MLP neurons of a small language model. Each row is named by its layer, matrix (gate and up: input weights; down: output weights) and neuron, and shows model dimensions 480-575. Each number is 128 + 32 x the weight over its row's rms, rounded and kept within 0 to 255. Numbers have three digits each. A neuron's up and down rows have the sign that makes its largest values positive.
After each neuron's rows, "fires before" lists the tokens most often just after its 100 highest values on Wikipedia text that the model never trained on. A number after a token or word is its count.

L7.gate1834:162076152087135125140145094138104115133172110100110148188134153136178115155138123116098133086125082098117091139158133120106105122100138107100115119151112118077137107164142094073120163165110086119119108139199113143123116115148124130135156136096158094156088142117121137124154122098110122124
L7.up1834:075131120141121179134118093103090128216059137145135118145103196136123122145107119135143185146128115137104174148121115102207171148122098151189126069133112171164174139150096147083111087145133149170144108106122133123148189096148141128131141168181128117136110103100112085146105140146133084147
L7.down1834:126106124127124154120141105092105128148145120163068112098123082144131076136164115188141113045124155108150135219116102103145127135081145112135140114126168125020137098131141127053134163129149142143115159153175158149092179105115145149174180109119133143154104111129167122084147168242130093097
fires before: " " 59, "\n" 18, " −" 8, " |" 5

L5.gate90:137147114120103118102103075107172022071127075188129136122109102086164091120123096105077161102106141096130111108160133112164166112132103092096083150154123101164139088107177118123122085160071078234172062151137175110120154082163115162125172075110155076147168152124148107194147156158170144112
L5.up90:138101048176076131105068143131118097095119128138143120132154115119123152143118139139137140112115104100153083085141123127114106151129128094130101082139101151115129128148131126157148101083133140131187115190120098089146143139111144100166160143094154120056094116113149101112140138093080055121
L5.down90:135133060133111148152107129125126124115102108149111165148113130142088135109163159096122111163136093137068105149194079127118088134153077083106098112118085108106144132142144122103141126098109175139099090128180110056203111103130084146128115113143110174083196190155157097132126119114098133088
fires before: "1" 16, "0" 16, "6" 9, "2" 8, "3" 7, "4" 6

L7.gate1208:137097186132130131131137122063160049158138150121190209083129122151140182133110115134114119136121135119125135173150090090112125136135141150162145108089138170127171076084163126135095070088092142155112085072129085197109132143146118122126126128098120126135086118126122091247107081062134144132
L7.up1208:155103134107115142179169075174122083090131130138136147148179156133149138140180141213141147122090110110142121110119175131078122087053155145119102134135124194096120054127076137085110176202151154074146114099100108149104170176118133142165108166065139180106130170091129116147138115166082138061
L7.down1208:140164113124123127124140132157134135129130151162147147073146144158119182056131148118148149146120152084134128114160144163075076035119166125142170152106144122057101139176121081116164162092092137149144103076131117101082139083153119124122083166168128116147026157134119126141090078159177169135
fires before: "," 66

L7.gate1577:111056111149131162140143155110132170123161170115130093113079136099081174107097140121076055173135129127167085094135119147152108113064174111168117171146119111198134107160155123148101084136077133129165142151142117118112143152129092138120167076116179091085137106115167104174129120131132098125
L7.up1577:077160152080124111152172093126125090129149105165139135181108088116111148136115056058122143107104080101166116128165104124085136173095096125084129083090145173132137145156170126147180100169171191123109187058114134068120160154122097154167118133095139099084148123140159087130064149098135100189
L7.down1577:166136133086147183157161111114175071132153167123163114099232123117127120098158126123112095097162094179119099111170168141118127099116130112087165140094103149091154148130085148178106079155167163148142103115166152165130197154172173147113147102140130062156152141185204094069033112130123059166
fires before: "7" 28, "6" 26, "8" 21, "5" 9, "9" 4

L5.gate413:120152072168120110173149076131077105187155150099105106119087100089132121142175129113117183053153120060136037112145135123112089069134139146123107157172125161122129096109150164101076085119129102153124106162061079137144148145148146163077099112036148107165116118211198158140155126113147114085
L5.up413:141083191141108101149146127168095122206086129145105066181155112147155119061106145175120068123141108121145173116115127108102135135148100170126136101117104145143188118176089152065099093163085087117116162118135099134136106160194155168134153174064135129099130137138149152131138146149140145078
L5.down413:150093086163151160088127109059121113155192115139117117137106140200168065065116099106094101161159117164133170173088113087121159162141150118115125137130080087146132054123064146087153182141133045118160112171128081148120142107169107153088116115127187157059120082093091109082149161175071131131
fires before: "1" 31, "0" 18, "2" 15, " the" 5, " |" 4

L7.gate1315:111164138111146189063132105144135132114144175110113114171112134160127114178135143099067130101097109143131138122173142141178053148119129081138135145120149150165149147072120126036128148162189143131109169118178122149073139092139108112151123119147155098072094167124162139121089138119086154139
L7.up1315:108203102132135102104156125149118153058090124116077123158156129112079118114147191126168132149092128132142165158087144169153091123115143146138164080123211181122100124173157173123082143130134122153121147112190113095122147100140082088157076091136133120149103155109106141110091115143115069103
L7.down1315:188114102115140097137153103147133128103128102135132109136120138162138147115152183171136048212105137129075116158112135120158128112192144148146131134137165121108148168146141109111025178129117103125139162098133124083125129161124099113197125157135104136095166181176098122104149161177132057098
fires before: " |" 33, "\n" 9, " " 9, " (" 8, " –" 6, "s" 6

L7.gate1831:089110081157151115074109127171095167099154192151119129136122143110154166137168094114052103153127164098136094074159115095104091107042149115152093108173172151122158055160095141096129130123131144142143108041145084131110107097119136099143111146066132179122193150127174171133128106155060086106
L7.up1831:155153129118156176176137116159113082147095069136142089091169111062131136136117147146120138158136071117132217145157122128099126109136114190148118109097126159102124104161188204157069169125146129159137153110156118121106093088116094117119111131076093096119082111129162193132099175096144140154
L7.down1831:146080170167123172116125094163133075150144095155113106085134162139135106114132129163126083133122170128064077087152130136146159122154144142140128089119109112144141142095155183115113168181155142207125136171135123151125185083154210177125153116153155136129148128105087102152112093060094108111
fires before: "1" 21, "5" 17, "0" 16, "3" 8, "2" 7, "6" 7

L7.gate846:140151117142177145088145106112101165136127064150197127181138143144129138147072118125155121035130154117098162173150122189130085108117104145145110204135128099145124117207143166164118140193141100136177172144075195111106187102137122137108103093116134097126119204151101143170143105054137090153
L7.up846:138131085123117155123102116147147158137110068168123126137115121079161124114047165122126083117093149060116168114128120186165131075125085143156144166161179114156105112182099156135130169070091145115161137143126160160121163092170101091106106115123150065110147153138137149139105137090183096128
L7.down846:128108077096163138180072081072149183136098114122172154180125139174127147110093133169139068113144133130106076124143113124145100179146156119089145095134213077171157159110128102120169163158157137089133091154101111097113064101128065160142123145110134147104097106128183103131139129086143135156
fires before: " in" 30, " to" 13, " on" 9, "." 9, " for" 6

L7.gate1979:190128149113125183147155158076130172078120142142145147099101158129157098121141226127097113156172117138098104104140173129076108143079117094181102154109130140119094177194115101130134154104137101199078128094113111121145137185120054080083156148155103104069127175155139105145105183068143109128
L7.up1979:067097142105122122219093047135082170116169171132171149147161130117088135090172145116118139098077109078112121089147108127098204162092192141102126111113134124119153154206141129144120193123111241116104131127146103099151127088202153144149184165104153144137111099154149115147188102140109150139
L7.down1979:130117084126168185108109127160117159081090102129138150128125162122143105147110147119093150098166149147086112136172187192113025148173155060167092206098102110158121132108150077125132130127116125127166157082109109129173055108107100095153117137166112055153139195146127113136080129111088118071
fires before: " " 37, "," 15, "." 5, "9" 5, "2" 4

L5.gate812:183171107166093140080171166087106138125199078118149162183150181119104151169155175090135139175134133123136119189138111118130096172142160082143165154093082158143179119164143079071114177151132128107141117147151084093123128101157193176111143161114128125176100134188186099143088126132132102167
L5.up812:095166142143137139139115095141116159077112113121115098169114171124083121144131153163117216127091179125124116132107135110108158110142148132082106149127150140123116089138167143140096145147127110129155156147129170139142132160137104129139147124140101204145153222153146116157160202181087147064
L5.down812:137160171138185132094125192106144145127083085129097092167114114075155167151118102112135077128082153110126129125118129147120141114143171136069099107151124136147097143094103128136157174118099163097206127093080127134073136173139085097155138186110100146128116133142136148164154140153103103135
fires before: " " 52, " of" 7, "," 4

L7.gate979:192131136122115161109155149129124122122129123200141140093106104106210084158158086144165153131189124158100188124138111116062164087149107147134115151151072143154141088192147138119185125147169123122125150146159141125153096124115164192119178125111166138086137146115158139137205055147083115153
L7.up979:124083090125083123127138103097108094085113115142135162160093076066122104180087107092077147059087148132132122121147106110082217055103223074110095145135141132157133089206106159128208158154187120101108139115157140126114176086152113168133196126061135188097143177134136130114170142100123155127
L7.down979:147121117082180139122107096078139179115113101140143175133075130140132155173060162124165113112060130185114133134147177108164112101135064118130131127138166107134127136185171112097138126088119092116155154082150156100055153074123115160159155109110106122130165118137113120096118122118092116188
fires before: " in" 17, "," 15, "." 13, " of" 10, " as" 7, " and" 4

L7.gate561:089137094142114133111153092133101065137114160137061068102119124090047162163143085119095175122136040125137114107149119165147175117108144110121124167134148121179157144112097090131127108193073142164115098202082167135125171142121106129100101104138136147097063130136146072111104114148109106185
L7.up561:103167150181085234255131148134118150115120090129151124112137157141146104091081138120146109136117150135119173150113123152128102181161141107148124072145121145117099169135147162142134169144088143120124147087107141176144092163073097166095136101080109135122149111146143100084183134156124161151
L7.down561:095188101116124083152082170140148120186080132152079091174174160132048159174185100133146115167123141136106094143158160129183108048165151107163136161195129101107098087102099105146115096121153155123064142188144160096100164121138108124156066163131093150131101143125055104104128090090196126207
fires before: "1" 16, "4" 14, "0" 13, "3" 11, "9" 9, "2" 9

L7.gate1794:100158120123161110096096150118159066092145127179157092124091176098124168108122075110107102041141114148178160143069086168106129123147122120108112138132135178155133135135094102145167208125113124129180090107116122171113128129157102153141150108074165110150065160185157188117155118180170127165
L7.up1794:089148130164089115155152135101142099177096154150089113135113140142108152118118129126119122117141043117137130179141142170114062100132128113126086129086147119124105147191066129151153109136062133136059108155097117130145152129082113125138088140143161162126120061082105100110121120110123092154
L7.down1794:106154108197107085133086165087194129154179132130141087132122209127128137146099063108059124097132064101132113121083109169153135117110114136155169101083071133126121093076177121161162109113147153180145062064067082125169096145154108151132183107105102150142183153150164146087162125115151086101
fires before: "0" 35, "1" 15, "2" 13, "8" 4, "6" 4

L7.gate242:083154128082189127133100151172081119121181126130162169114101127088170110107108145086151102093099135143086103090153121121147101140124079108146123129152126113135113162127136109098125126165168082133136126136151170156098101128218065158165132121167148148074085137091119067113107103144115133110
L7.up242:147188119092184101097119156126107128182185143129130138177080120150096122144125135102176168153136119135118167145149114127080123146190138098119132117194152128086114118125174060100087165125120109112127126102106133104144178123104164125127097113155128169115102095146132208113112129145136111145
L7.down242:172147148132090115133086134107163150191104128152099142119101119193117128126142189095143117175102142134158157154141193104112177160139133076070120113132133162079065133179183140130102190141082124172075140089136135092126210083088111119099107178110106109101167146165137158152178185157138100145
fires before: " |" 60, " –" 5, " (" 4, "," 4, ";" 4

L7.gate503:230115110136134160174156131076139179118152124125106123076077097124187143162131153102090155135091132110109144183145139107158136125094126098132074165132081091123070117166135186110162161154134146116127124129138100173126118134161137121115101108108167143179113128096078142145141118101144173103
L7.up503:118102094219133154112120123127139165088102108194163062076115165135141090188159151079083150151167113184079086140150079128106156164134099109158118112104150115160129105182109140160140134138151172167150084146175138153135108082150079151122153141170126069162143147094193118131151122118158123191
L7.down503:194058105065103165120147118101098124171098101091097119160079105129140154114078101131202140171084160124126133133138147143148139168127130172120139107124190081122108182109197095078089134111140083068095129089104161132096130155159154105099114191097117080139117132165170118125142148141087121079
fires before: "," 33, "." 24, " in" 8, " and" 4

L5.gate741:092153112153098137119111139155088070112113161183094138108084116121146123113120156132120121113066072126177143117113132144127208133099105164147084131127171191136162141159168133136105173127105133238190027173131124143122141141146133141154139119106190089136078073138182122111142131168140114172
L5.up741:120162124141112126219111134068138107117090165109104105146103104127101129128149086117139125101139093093123101134168102180123097152162105072151155106129143154146114129104104108147208101105122130156151054132125154147151136070130146156084159105117187083150141114078168127079143104102134112161
L5.down741:066087129125097119164151165106113125164125128087096154167163129145060123132107162104116112130115100183082117138151115129154108169116112123140167130137097111155091142149080054149120090129105126117158160133127084141157086146053125150105190170149171139078165054142133116154145176055100107102
fires before: "3" 18, "0" 16, "1" 15, "2" 14, "4" 7, "6" 6

L7.gate278:128134097149200107114173110133148168086140124150155198171101150150150139131155143069075105153062080131159167092150147132139134099104073126185161130231169133162119093135126142128080129109145094150159161122084087180112120141147172202103153156123153138094066133133122094061101082140082096151
L7.up278:107131122128177114126176158165115131094154127125134180173100088125144100132144160086084108186103050092113080147131112131138157145093117113156179150198187161149132116134177126132085152149110088155099175111091093154153103147176155218092171130142146132131073116138075085104148092146167099130
L7.down278:094149112111146116098092120122095122165074165139133134134127057125080174097101137151151113182094124152113097134109113142104162120160100117174162124159123077144127074178127123123102119172085108138094116126139130099096101119121150092103108174151105138097111132085119125116121051156087049100
fires before: " |" 43, "\n" 42, "ru" 5

L7.gate393:131116203134127138138060159081138197143161135152170115143116183090141141104123083147033064114080166163134106118142167113135136062095129146122156074173130183074160151127122111094147086173122079170145123140176150151076144124100169141103101143113149147118130110070139129074139070067119114110
L7.up393:141110121131132139129143087145206136129126148164115144126094167054104164105164130168085161205139114097150177119131221115161113138122140138115132161121102146197157090113160196166138122090153159128132147099116109120162082138067150124103103127122133076116104172111103132101131131134100074180
L7.down393:153063135106089137152123126086135114132101135170142143196108106148124103051177147075171107106047070134107140109112112157102169110122095126148123098123127150112087172106133153119120200117109140131119164126153118172072139100094146183118151148126123083221165088165134107132139184164177158148
fires before: " |" 46, "3" 6, " (" 6, "5" 4, "4" 4, "0" 4

L7.gate190:162113179166154106129098129094139134162139097151141125137107108118168122151084141153122154087206138126142210139054101131131175130132074095088063168153110137145147152135117148135108171082072116131121109150135122124121077094201132169132163117168114126166141080130113146136108083146099071062
L7.up190:160113089114137121086175131138116169115106100117176133112139154173095162120145149121118158150092071153117106119215107125121141159115148163183116110172192106136116069136189161162170174118158091084089143116126161123127123096143104045092139125113117106134052145132101079122164131101146179116
L7.down190:193185086066148168128112106093064123130103114134106160155121157060136104125175059180149107134108153161104110115130125090073174110115129157142093119155151096078082127108168089082131171134130081108153158122107074105141103085142143152150115132110099119136156135074096109146145132127088170117
fires before: "." 28, "," 28, " to" 6, " on" 5, " and" 4